MLP neurons of a small language model. Each row is named by its layer, matrix (gate and up: input weights) and neuron, and shows model dimensions 144-335. Each number is 128 + 32 x the weight over its row's rms, rounded and kept within 0 to 255. Numbers have three digits each. A neuron's up and down rows have the sign that makes its largest values positive.
After each neuron's rows, "fires in" lists the words (lower case) most often at its 100 highest values on Wikipedia text that the model never trained on.

L2.gate732:113175124153112099196100137165089188072126142153140120153129145150108135158104176118169128090207078176120104097183138164125138172163069147074148104110083122174112124127144169142099115148135104170150187193096130095077099054148140149090136147195133109136122157127168150181158105153206178159115107085124157170076144111165100102159105166133152121112155142103108097133137156150145143069100109129129180091142179131103101132135085078124123130132111164166180077103118136141155121096153140072054131107115086111121169096130062125176112107079135209199119114122157130096079128094194161142
L2.up732:133138084170164087175089155130070164127087111102136221137153123190154158155115148149134151118151131138194089089121108117160140135189126147077094128092110135137120155155177159189107108147089144166134180144130087070188095123143080191104123110128091130125092118125145080136131105140183183128075081093085177122083099128130042184158118172131123105117162157151119126105162139126154093105076128116080086142100156096161112133174117093168140168109101129119156092127183096138140197042156089047097100123124074057127119152142136122177156164121084138152137115123171119133109112080114137091
fires in: "1"

L13.gate482:083103194126084086142068139117084117149116103139126157108128099163122029161146165087115133094144166137090154157131116158093143121096111113162128069120164091156176105159147116137161101127155169096093096110134086124160110099123161076154163200118147167094192115166130088175139210093127136082199130119115075136130128164099137174153151146178147067151088190116120135131174070054133184150091100183141088151087121182092210146162144106172110130122163110119089136133102101141124167161149116123107202143166095137092140101101156116163111095107093133071099146134145122146141105177134167146
L13.up482:124098171111130134106140155130137112140120124205115200098137090160149077131136158094189163130149115123101113174110140105094145129106123112158124162105126095180086081109114102161184092126166144184101129111170122125141139168108134085141126160090141119105150107137144149116100154118184139094131107139150151138131131125093126080153111080136118044117135108148083157145057014082144159105187110147166140150125132123186109120155071049116093160118151134121083067136126094082064130143145159127103104138116155123146139074099037080221095101071085120150091139114118094121164097088096142092
fires in: "the"

L5.gate647:120119138164123075097146150094135135190121136164170168142167095103169118133179143187159127137162110132079127134156091164080144103088170124131080106090117150110079131124146097097102137094106147114146152119125153124136121143176143114114133163113119149089150177198182154063077093134138112122156143116088156161136123147137106183099106085094105125195083097207146161184135180177124146128179096140118134135116091183098147069168106209112164171135141195114138137132111143190112124127159180088111136137191148160114145119141137186156095105139102134120113118075148127166158078156106163109
L5.up647:100152080209154108148189193063150095080108162145144127152143151116165154170177142119108151105103124167128107152174120196141085114071126081099059087157115117093125145153171128097206146106067096125097112126099180093111128130139114117170053054124098150159145088124089161091176135110103115152148146049094178124130162123169067171147159122133133131118152114134165140136133178118114124097099148102103206154163097140136095131127150147114099149088101139088120122087128120158134109140179163151138190187089184092177095112159162080183083119137138159114150122106101117137145122143098142180
fires in: "each", "both", "this", "right", "either", "front"

L13.gate399:183101082087094122184133074121138115089163110219111158098114088176165105156176150116103126116141156171163172171128141115130131149102144159146144155118139117143106155077108147149196143113171109166017151131157046137086104152126092139180113094158104172133175157105158168128108081102147074121142123098199209163129118182129092118120091103141143072088099104134149142106089114105183160190165136183103220160173141096163123101143151094131157131124124165101127126127124151062089111082205142145110125098076173094095162160140133116174137123142150165097084154119158062126081131094138113103
L13.up399:141119145123186099075118094137079087106147131133114203129168191121133117165141096099113131163165080105073147166095140144203145117101120138154115134152118199101134079117110115204119214152085104142167110090137133117116087117126166098118098124117167121109141135124073174136148103111180128090213100165192172078082127149077118072163110132163115098129138140119111206110104096092119143171204127106115138127149168119147145125135149111090178126182148110115103135156098154115111113116156140085085138157121098143078195099133105124151140105164160116140124098129139119178138140164140087127
fires in: "that", "it", "you", "people", "everybody"

L18.gate375:147124146078081113145107100122141207181083180059098143103145151035153145085150099152132145150102140123114102176061049114104162202092106120113121120190190097129142073149164151114166103137163132134148158111128143130159109128089119163119100146086088092197119083145128127169109076111161154112171116143114156095159090154121085177141141153132119114139094074137143109121193151142100123157119104095171161159075086118141097149132093118151141122150123137078108117153119138129098163123097136075128188144187050179185126131085123178192120114111145083119181153136089115162100182092131120120
L18.up375:135163130069137131153119136123125131180107133168112201177069149159148145103066127166116101054071099110138146126125102143120161143102090144153133174074148095200142146152138142129166136133102175144143077093124136136142142144157098116104102070080147108162221088140142131096163098097135165180152131111153174115081132092145110166123114051097152088133171149165081129114080159135168121139141145131122088133094150124071114122116112136108167147164135134108095117123116161108060100160117145137136106142102102145125123086139180142198101104083145109134128201078119079167148132150073157179
fires in: "that", "this", "the", "it", "what", "our"

L7.gate319:106091140087107157119140158142155117169064154132133127148091117115134171215121113112102053128104148106127124188140145111084143093207130100137126149172120091170101156112119084094124106116100125100073178115149146148103127069165178192136120120176114132099166147099123134098119054163129157170139136192177063112115125086073085136095085121174083102145091146109152150163078158150189162138126086122054163158113120134151124147129103124103077098160139151114126108077140093182100152114177099135093136178225187132131121134147093112122099173145154117076145135151076127168148176157060054126
L7.up319:096093091066056105077179146128149076143116149100162113138098135063133165146140088111129076131094130146082143193150135082075137111211145102105155090115121111166114148154132115103157059141162173124130205144140138121102137103154185129094066110140109091135105146147194153109139121123120145185131135154129130142137076153114103117147089167157086109177089133160144167137054132143105108124097119130099130185153138148176126103128121180135098096187115099100148079069130143160098129111152118083095136167162198131141121166109128094110145185121145147114144169134128091158111165122061091117
fires in: "many", "major", "various", "different", "specific"

L5.gate669:188083129089142100139118191139207146144140139139112146195157184103167106103126084131131085147146155101098116145132117092086204108108130130157074065127137191151161160170165143128118176114144166118146152098115155068122189137085037095070135106106120139129046133145121092147151093185179171092143094181115118087149120081161151123161153158142117130195176138112117115126093133104150084138152102156131114135103153163121119153154124145175114118121108107170164129123146131175109093174125146145117138119106083139158140204116155196095134123130145142108127140118097170132125140146050119103
L5.up669:213128139112145137129127181134181127166131141147122085170146123132201104122119114159082097121170145141127147139110134129083119152121124128137101088141174176113160185190156154116147183139128126085131081153072180138147173141140058146091166142111097148163042134127104021123120055141205119104158068190079125071131157121172136117137166164172125133147128144117102155162073120043152036120151110159094076153084179119138081120122132103143080118150162114164148111124110148184073122135120153101157163097117101142119141186084195176072083141151138117115135168125098120137085103146063143087
fires in: "13", "14", "12", "15", "16"

L4.gate389:143154098112149155119141132085188160151106188136101115156048157155119138140165159110082156223096152168110138093146164169120087074131098160161130132127121126124102166103121149152183134084195137136112153150106096127125144126056149080136107168086117168108103097106148149142052105095138160175112133166089071157130131144093115177133148122099087106137144159114113155102171205134110131072128112127110157128100106081155120193159133134127144136129051162139123127087108121163116195126128111170129122170153093162108115137139127046167119081106172097130057137107093087124142108181171107121
L4.up389:152118089116093129175151167105120132162148161142127092112104121143118122202115190168130132168146140130158146101129100207079149086118110164138100186148044179144102106148120137122122109121127110093172083105141121101151130157083139125072107145087087167105165119152157173118057114156138103139087096158166085165175136132117150104153153058164096168100127152087104148157124166064135212079165078136120118154158116080117100120196144160159140120153095134105188156161146177120105183088140162135111184180175111146156180145111169071177102120040204114139095141136102099106127141158139150133
fires in: "been", "was", "longer", "often", "still"

L17.gate117:110097103137149114114179165134085135131144107117108185135123060023146123115096156129158132076154094175147141193136089141106100180133134069182126105130137178174124123154157142137110120135159134165158138147137145080081064105083117093094113121143195106146127162161089131150143125085162130112138164144108128055160155098093153131132127076131148138108096091094130079135175107145109145142084132179132112119044099164148153136152066097182148185119149109132127175134171098173138112065199090091004160138212116137120155100125144153123182091125115180147151205162132126095126144154138146173
L17.up117:126102070185110117162168123123142153152097167143116158116118155153147171095114095126118111156131104120058115128126169130198098159092133068094106068149150135083126160136174150217127170155128039171178130086095100079109139126145071148159067086106137091110086168078130174121140073100195139140124170122111159093128102127132169176146175131142137162135176148121155063186118128098064144126135106063099154130094087109143091137145185110153142113163159108097165144154148138175107143148094151140095118181115154083149043091170110127097142140182169168150138124093087180121134141108089174066
fires in: "the", "each", "this", "both", "every", "that"

L9.gate561:162078150149113113109116151097104160087145165142126155148097177114153112147147123150080131112096086083168129149095121166153134156111118100171174193114166132151187064085152075173167127140159129122156148124126188094078166130128159132141086150126099161122117189095126132136145088158075099157114146138159153127141072161139176081082078094200121123154101091165129167104128123133171100185175115159117177196136144185133220149159111090148171130125075138121122162134143141151066220105170111155167075106134076096153118152106142110141127112166145114124166113160155094120099076095140099189
L9.up561:152142107098152153192160096083122091162105133194113074122115044087133095166107113182111065130119124106148110103109114081151095120121142102087128050111068153103105134158082133094138109165141106132151128088119095113110094103143093122165147142118070127104135126080130158135144086146126108091135201128150068083128108080105110077136135154165113153118088133115160125078104061139131124183119201144105192149125128111139188163180115138070115106142089083093096157200166077070182162095179087157156099116112087054149122106114134068133163127136131093063127102140131115097124137137149114119
fires in: "it", "that", "set", "time", "georgie"

L16.gate78:162083160141107149124127129155088104099106116120074082125097114135154102077158105133082101167157157128156087087092064183108130132093118202157074141104125118114173140152142122177149146086162173117112143149164193101086080136133160107131099144088209114148192122060110107144097113105149138086121096123082138145151098178152182128172085108170148148117087102119157114142115144109135162139112190162122096144192125169074147105156093163143125133174156140134126161064107123113120122069128113119139121042215135150144111104131126142173116108057103159107148132128061095141096128108195138107
L16.up78:193126147125066089174130109143130185134092132123095128147147153147093087142049189110142158147106147159071144160124204108110101142165158106112150134132138131130158155124138164149085097101180109157104141060155124182135185121090113177172108157076093091145117122033143102153123151171144143103221084179146159133147084075171120099098143107107069106171146096101138154164099137102185158137175076138144114154142136084139130095139102148099142082125140126176099059088128128135075159159107111087126105164097150163135091088155143070148090061149127145135140116117213120160097147126174160158
fires in: "is", "a", "was", "the"

L4.gate687:121175108143089106115172108117182139128121144125119097096148109146127142134104126143203066170105109115129125127106143176127112074184094135087095096151098137109166076116137126103084097126097091119162127158153118187158134172133172068067053150109122101146093137162138147134114102180078123093120148111109196109030110158146080118112120167141084119103130135170078071091161086073089103130164129118161138171091167174152150205135168099163155069089137096088075156128159191184168176111147070083044186134082107127147116086167151143165091094105120112179155177150162165127131040142118237122
L4.up687:099163127129130122164135188127098142139121123085123079119170197131125110135197168099131084074091138177125067131091163177183148101189146116148080176099104133133115069121117159121146114134206069168119126143200131148175130183097082130098115119116128186165143113097132148088119126179087135126073086117140130143085111132138115121141036173164136131092122118185140171157134157140136147152095115159105095085104110160109091167152148096112175146137056100166081140144142143133130146139203092118172119099124133128181158122148106109144125163143081152118105087140098098149112158110077231135
fires in: "one", "1"

L2.gate582:119155160197187122105106167160185160210072081159108156112068154159095156148083111136047115101141157109100084157187084166156155090139141127202098127144123138089148160147091155183085146112104077135093157111111130132111092163127161147111106182104090152163121117114120148151123103103134162122160126174078154094134099170115170142139164115116172137131074157184112157132143118102123116113122086132162149095097156093145144145114136164102128094104147103132128114136118120147150114166115140126152125066154097162122129211117173091159173108117127133122150127131115138077092136124161115102
L2.up582:166128113191150141137126159180174165174088113137162084100092094128099088157120149138096132137134131128110111141212086128106146114132138137167175150102111151084128120185124091137107085118113174181161096110101113140197116193130137167064167169131075130129145156079141150147100130116135137205139130146145080132156142145076098110115125140143178104199112139091116118137105166100196127136122143139156181134146125151096182123115177130086148199110169101124138107118173128110057128139115165157109139067143082147126120126123119070119174133135155161121129125186169127102106132169125159150
fires in: "been"

L2.gate204:201127096149146173111107102134164118107104083104132145099152160220175180153167121090123109078054094110098127110170056115142121124140162112128089069137154073161157110134148146196124104136143119135118191096093080138120117134121114109152137170174100110159089134128110168128140131100108147143158112078121102126091103117138166114120130173121158173146156180148149116110120068176162199127150116165085183127102113100082210122166140141140111162117166123140161133171122129139108102155102175191141126070135104152128075155163147102114117129158151124155162153139061134142121113062154165069
L2.up204:173134140117135090111068119045087084121132092109120158155135097128162143174131154147202114135142106099150119148209193156104044167152136091112090130064125170127114124085134145201098106154139178133150095135084080058136124148163139138129135143159162177124054101170108110108155134106202129100127101116105116122150131099118159165116116126078047157127163104096087060100128095126162131134106116093143180185159132167105081168138116117097135150102143127094104146084069144138158139138124173143079141136110134142132113158136145132175124113135092135135104096149133129174187161133140152137
fires in: "used", "into", "using", "up"

L2.gate457:153154086098111078113082151113148101094091142150098168134048154145123119146162131110078123064136093054123103092159098094109162123133147106118130105118094111165177179145076104076166133134180123164158144112143107167099128202192155100117137108152127115148150122118058065110096103158103152137165134139072128112123173121130153072093152081128118121134134159107095125118141101133205158148095094128104151149144115093139122135136084043132071153141046125104118098111158120149092086179166133064184178105129146076091135131117147163157100145151134128132109143112114128086128147169057165086
L2.up457:131082125150123158168100103155110106161079115100136117149034119131148136146166174225062135103129107109099119109124072106169166149093121101128164144081085108086140147118123163105161153063175113138143127119144105150084150145205118115137081116190132101168100076138069130124112134153116107170147084089057173160077149109157107136135138102149086156159141200138076109159113138125165116131166106149135157182059107091150136182115097090097098121147135103147143129137137135119128163146127037117141147126145136109140074108149140115112118132166095118112111159044100110162141149152153161127
fires in: "14", "similar", "13", "previous", "local"